config.yaml
d_model: 256
vocab_size: 2048
norm_eps: 1e-06
bias: "all"
tie_embeddings: true
init_std_qkv: 0.0205
lr_mult_down: 2.0
lr_head: 0.00561
warmup_steps: 200
decay_shape: "linear"
batch_tokens: [16384, 32768, 49152]
seq_len: 256
doc_mask: true
dataset: "wikipedia_en"
MLP neurons of a small language model. Each row is named by its layer, matrix (up: input weights) and neuron, and shows model dimensions 128-255. Each number is 128 + 24 x the weight over its row's rms, rounded and kept within 0 to 255. Numbers have three digits each.
A block is one neuron, or neurons of one layer that tend to fire together. After each block is what it responds to, as a language model described it from the Wikipedia text at the highest values.

L6.up144:151104109107093133125098055135146108093130126107137164104096117114142166151129168143143124123110144166146114140121120139143122122108110138119157137130155172184165152112139134091127142112100100111104117155122128127151129133168168156120139116125176093107137157129103140083152115144133104097098145133122129146144150085160148111139142121118120109129125124104142122148137162103106149123136
L6.up616:117124131154136136131167168127151136152098130111132116129161090142155162096109166147174120168091136111123161179128130163100136092124175083135203148143166130185129150142091129154101130145130132146058131130164103123147130163131150126113126138101099115096131132104115125094147104152093137107129108109138157129134162135169132112170131145121152119131144099132128164121090105149116174145134
L6.up905:166114127123158138127125115133161115105163171117109093114125173124179103135131212121121122151143140132122170087112123169118118123098094142156145152099150111140126155156157113106148073140116136153173122126135106131148089125175114141128137141118151133180106122099113108108114126125128116180152159119148107120118137115128160086156110136173119162128109098137119130117113113135129144138127
L6.up988:134135147185127178110156141128076114129158139140090118108141078113171094137168141120133126153172076106107157147115182127129136068154169090172186133144133130157118097143136142119106118124160083136167136075153153147131131141119179146104152124078112111142118136133121123136106101097134129129096132119115119145142144122073149134134109131150093106135143156142094117099143139142104127090096
Description: Year century prefix

L3.up774:153135149160158123112131121129166130116122098154110121076158122133121097113122129141153129117134105100147140147095113110126103148129107148160112115111118142137133112156138127169121114105121138148176103152138121141122115135146098149143148152133129110154097111071106088121124119117138132112094144093125160103110143108170150105094151138145129147133077160130105115163136112143069120130183
Description: Word-start subword fragments

L6.up126:164109121126138132174103107124145153130105142098119137135136090161125131150112107128127124138131078131102144121117152120103124136081142128160126081135146087141147123141118124148174120108128089117126151130082122131066144087155136105115118142144108135136101127177082156061124189121139107108075129093173100153141156076139132146153150132106137124138150116132126129113119143096108100114139
L6.up322:122111138181161163093135136136117112136126178137154127120106136135111131118123102076166130107144119144130135110121145098148077109084151139136105173146136092101127089151150117127123139078122140112122153123094148124113103133120105122132133112140134106133120136137133138134124095163111164130131128101134157151198109165098111114096112121094140194144175106152141137079119087118146126141148
L6.up626:130128139159149162154162128112101113158107173102139120134119102134130160110141145134150150112072100119092126081109099111121119108141170121160156122102115126125138135161122126125113151138120133151176110149099104099171155124110141170087083156146125106131122177123153152144150135128106096074148127148150160136133137157111126080132149104112129117190115117121101120120158152137102132111143
L6.up841:136130114141141144136170081132118101119126125104116124130125144085088157108153101112169131163092138155098099105128150126073153100111094135154147130170125094094159119097172132145113133127124152097128118137067102116158150151115096093123122135146142119158111099160155163135114152135171106100144107098099164145125175136124129136170127100107107098124109140146117168130164104093115129109145
Description: Split proper-noun onsets

L5.up5:129186145121112126080136117129140151118122151132134130083172158122157143112156152140150147139164143130118122123139154118153103164102154127134097149150131114124105161125139155117113123113136107138140128120101075127112118149115119159103110127091133152108088093145166076066132151127132097124110125147155109089126096074141160111152118134112112127111077139131160120139094132133152139098156
L5.up86:141127102136142137138083137132126122115139156103139108142121104108137143157123129130179145146126115126151141160080130114153130070115144123111135170129139147110121156149146123160104157125125120109157141110133102093101154121131154176100154115108107130126121131100110101170128157082092181153130144107114135112159177131110101123141130190104108146156109145094094135137156093084125151114169
L5.up144:092122109174155124111160143107145137141152142125145102088154083102095154141128091175135154093156131121171154136099092092103136107149107137067111109145147143105119141131139126143092156128179107150111128141123111157154114137121131136102099152135114078139189121078130118144163154137133136127131141126144093198146130117129163148112126138112172149156146087110156159095119153107153129134166
L5.up161:135126111155149103142145149124109156156109152131152131150117139107138126106129168115095166105114143132134114170128133076108129158170147085121137121154121063096135099126149080121137145155139159136157145150140122137182146137147144126131116153121131106164103093135124140104150154107117107095166144096159090131153100118144139156152131154112121149193143163148137130053110120120156132153107
L5.up573:103095161159172128132110187097127139119137145139143080129157123119127122119127136174162142137126115088110131145157135123095121157111133094157075144140150116051138131157129117110158109126099128150170104131130137090152087153126112127131101108106142118087106104132114109094142139115110137126157129112129180119103145109133130128105105128110154107105085155161123091155137152109148108138165
L5.up574:154135117161142133155109127111136144130098099130097084144143136091105107155135119114097110136142113072122132143102124103125105125091167134144142119120107139119142134134088128132131145119140111084117152114166075156118126162118106147147138134116153165151077182099090140098156145131162132114078123126152149161143132171147142158125114118099120155083092175177132106136117092138133143122125
L5.up598:130110130153157111116103109147130149124125141074123124118128116125150119159114149112151134115080095144094160151117135137140089102153149118126153120130068141141142127145117137130103175128124131115130132090168119130151120147117124122117108143073103160112143130168102178105133133137154142125151111069145133130113157154144130138156118159114153107120137128083128152136142094116144124076123
L5.up625:126129113129140144114125148104155095143094113125150100107127107148141096095124153167152160128139119112150129104127143110155093128161115090164144152183138107102100176120146119116110117160156157146147142135122078168121126162100143171110141139148173156151128113113082143113156145169118103123168162155156091138162117114147126113133142117154120154141105112113036135135124119110162139153139
L5.up686:127107134117125109142115157081138104152179142122127127114178138138111106131131131162100110099125131117131092151099121133124120122112156117139166112141150101100072138125149098176142166116161116119156142128158117185109117138121159151100151171099147107135132155106148151118100133110080141155111133104108173113110154133102148094127095187120117094133108109148107149130164136088142105146173
L5.up760:131123133163147159116110121135168155137112124141098128071137115144117116115158152160098117110131132103120166117156137140128098107113110102114155103146108117127122146162143125173135110074109168132150119151166143119144075153117061129145157142105121149148154113176086134072107136090114137131110130112109116116114121156119133109136131130103125163156123130115170070136125109106162148117104
L5.up805:117125168150151131144117109096141123142115150137070105107115093095138142142151151184201142138160129104150137124082141108112108115128136104119166115142104126132140131166125142139124121099148111140122130080108115137074082111129132136094100127115166133092143127133134137131166123146169143114119095084116147119172135146160117161167111102116105143132143106115112116110122147167132132127106
L5.up813:149143136119132089126145121146154115166099127117145089109105120141141136130131173142110111099113101128103155099100141116100131118151127113114155109137057104087150159146073089121114089138145149110092107136116144123150120138135116101111121129121107159164102152103102109106154193156141138150094167073138113127127128131136130114146105137149120054133128114096124109099122127105134131163115
L5.up867:110162121134136127186153113141113133147145199117126128112121175118120130102122080168113142149103147161130133113132163109137113113117166094166109127129145119112113107142100095086149127138118124156124139114103125130132135145162145164105125180128113151165097135121117154124140096138147134103145117143136140097188191145160109116135143141120137125105121143124155123136141172114102148111127
L5.up885:157114153142145146148127081137132165131114153125124084107165149119130141130118113153126147171124149164121132174091126095152140112142141107101134149156126119134137128133130107110129137184135112137162142145116135134098101174161126133111102146086161122167101147108126147098160125144088156099083121100194163150181123120169126136107148138111166118130139084082103167125125103108110139098102
L5.up964:121186121131139157153089120142093134136137141166079145106164124111143118117164107138131166140123132124138126174148102142161144147093138109111073129132142128114144113143068115104133124112160195109156064136158099128130099153124115134093160134118137083142126121119071130105143130186094123110134135145177136091102117099117115133135118114137123154154140125111161094110154123156110116106132
L5.up978:133119199128118100064117134138139101092129123169140131142106116122139112179113127186147140141081126118169150111154128122103106134177117088129139134141163127123130135158138127100117132138103110137120127120138148163102171134174142154088134157121154130146107121106078120113175150169113162087118122120123126101143151103163123100115144152140103118173147065106125136122160144093139133087168
Description: Word-initial consonant fragments

L5.up54:154133131132150077111150146104114153130124085148160160128113150123157113165091130115136162134111123145130120121122153167138118149139149148144163112138131128117160156146110154129134153129139123112090102136117097123123114138089071117133200097167126140116149132135139120126137109135090082139120088171122127113129125117151171140127213146144135114102093099151106124130137122105147123137137
L5.up73:137116110112168141072145143174164133140165125152146108125141140122121134131131133122147160100108127112103149156127152145120092120101134140143208124137125141133113129130117140158122145153126121118131118145125113102168157145177122133100140149131113145120118124143146161123146110137163127121121135136144137126126133117138100161136142144149120168136120106154145089143130156134115148134147
L5.up115:120119112134141092131102115155107146136124123154108174093129145093113132119149104097132122079094122102118156126151122125134096145128102123100128140141113072114103127124100163154117147102155093131166134128092123091151142115190143102145135130146126140118060164105199088097133165123171090083101157139136119090105161133121156121094126158130123150123162097157110126122095151137111163150173
L5.up237:156058105164124099147127195094130132138178178107123123089135145134115167116152141133142142130102116114131126135099122081149156138059139116127142126119161111123145089119093144143146106123120118151108109132095089122132120138118162147152154134158113132112130164161169142154152137113145125125125139133138134092126180136134102138182147154150154108109124058173117100157136114119096120128126
L5.up287:171151135137123153090126116129199116126104123145138131155105134113155163130117126111158140101169141105092173146158098153132151117138135142125092131154117093086114109078143167128130130173121103135113131121154106084110184110142136127129160131137092074123169121144115169137155136128132121104105095135120146153112139165178101107141132139140136128137121101182143132123131126116089154120133
L5.up432:103116138091109168134088124137134123133130142175129127077144145121129136092176096110141121156095111110114170125149097141121117108062138112133124138086130115131152130176134126106066117138120127096125124076120150115130130105172135194085152144115084170177165115169180120118116114158139120098145119130119142097128194134149112123123134158137140133145158114130117113137130184104140138184108
L5.up445:105135104118139139104108154155111137136126104141121122207107160103153166125098130118118157151136166111159115120151150147108148084150125151174142144135143125161087119114136086126090142139168148145103119142116124147141141111127176133094139119180172101117084139189137112117135131147140138143168133087159139113067140135115148142155100131076126126085101097138117139138159122104112131130177
L5.up469:072120124135108115130099148152120134160151100179122082097114136102107157132094128137093171124105132088125177118112087154120121136094143132108182158145158120119130150159127120095155106165169127140147094103148103135108144143188115153120122136128125121115131098110098089118175143148127140138126133141137111128139136137129131124174142153144118137156130131120151146100116107119125125092153
L5.up534:112128114132148123096136140141173116101105128160141156140162125109123104101189165167122171080113119135129126127147099109135122162117138158108142099116150175144160124139124089107152128142134106195152172116116095120141123159115160177118131118105096129152159131121117170138144086168076132078153157113127136095108126127147097138119150119120129149089140115161097115136171081121135118125109
L5.up674:166136096099110104122117142114130138131121127109147127090136143128113122124144117126149148112151106086104169135094167185118115137097136151121133102133171088149137121147134119095112098111149150141116139126141141153104129113138119105160157171105144142084107076133082065121118103127153155118113151159114147170118125079133129106115138150159126127127094137139089123161154123146136141156169
L5.up689:132084094116157156091139159135174140096127133145121107112123167139115143158065133157118110121122167174162108188141130149098127096142132124125115162148147158098129112121135151103133137124129141145111142135110107123139131161161128121125158155173087126117116102137142162135144167133098145115131139111139144130133139126136121159114169114164129081148121119122118154110138177152154166158096
L5.up719:166077134126132157137141134136124172153157117147079109175140145108139150108138127160149157108111119140142149129116141154112101115082145126102116106112143156095128159070127092139118114138119097137054134081143114125144125117118110150100111166133115126133127168155125168130084123112129094073113143142135136089122154150111135128189155130134155140119121128168200139139113164130103153103105
L5.up729:146129118127157110145103129160136148141142078109099098097116136108098075098159157158106167126124105159120115123128145154148124111155121150157073170155070140163142148121138118159159148129173109123148151101160102102190127121105123136112128111101143117155100076128100104133110113115102136129156164136106122105137167173127149129134087123117114117154112101138155102128144144123148156150164
L5.up735:140093132119109117147154166111125131158121152143160119123133151144136088111119129115132146156138131123072084149133129121127160140133124116146096113152120176108164131126113148109134123135122113111167125118093129122132151113130126127142188095152110166094113108126121108092113095101150148123108143131136120148115135097183102150144098146148125149117166110118111111138130132134076123117133
L5.up792:130109110141155102134096163107092117091138130143086103109100165112103147125123095103170131104142167114104137123113110122108084125127124127135124152141133183098125133139134110153086137155141148121146109094143107091125118128114130119107132152122148133112104173111147129100129147142136122142120139084135096124118124173089108160152137126135136127141139167115141134120106123088119139148104
L5.up945:159112114137105172132132169157129135152111178154110157136127097110105123127148146107121100114106150102093117135130092143146133156118161124167182133129126167106132136094099089127146094150113152185094118102124085096147110111125122121152143173105099144127095135141142091091170105149127102089133144133124133115134118150107121085137131109098122125084141077099087125116114134139155102137115
Description: Paragraph-break second newline

L3.up710:135103109095148131140126124139135153149150131139121138128085163104126131117103134117122129159111127105114173110082123135089108119143165151161147104157106148137177181129130145145151128116146141173099118078135130105137183157115102107105135118114075121135129100132118138090142101117142107109100138160160123138119099126158056103174129127149111124141095095155126121103108143147156130166144
Description: Section-break newlines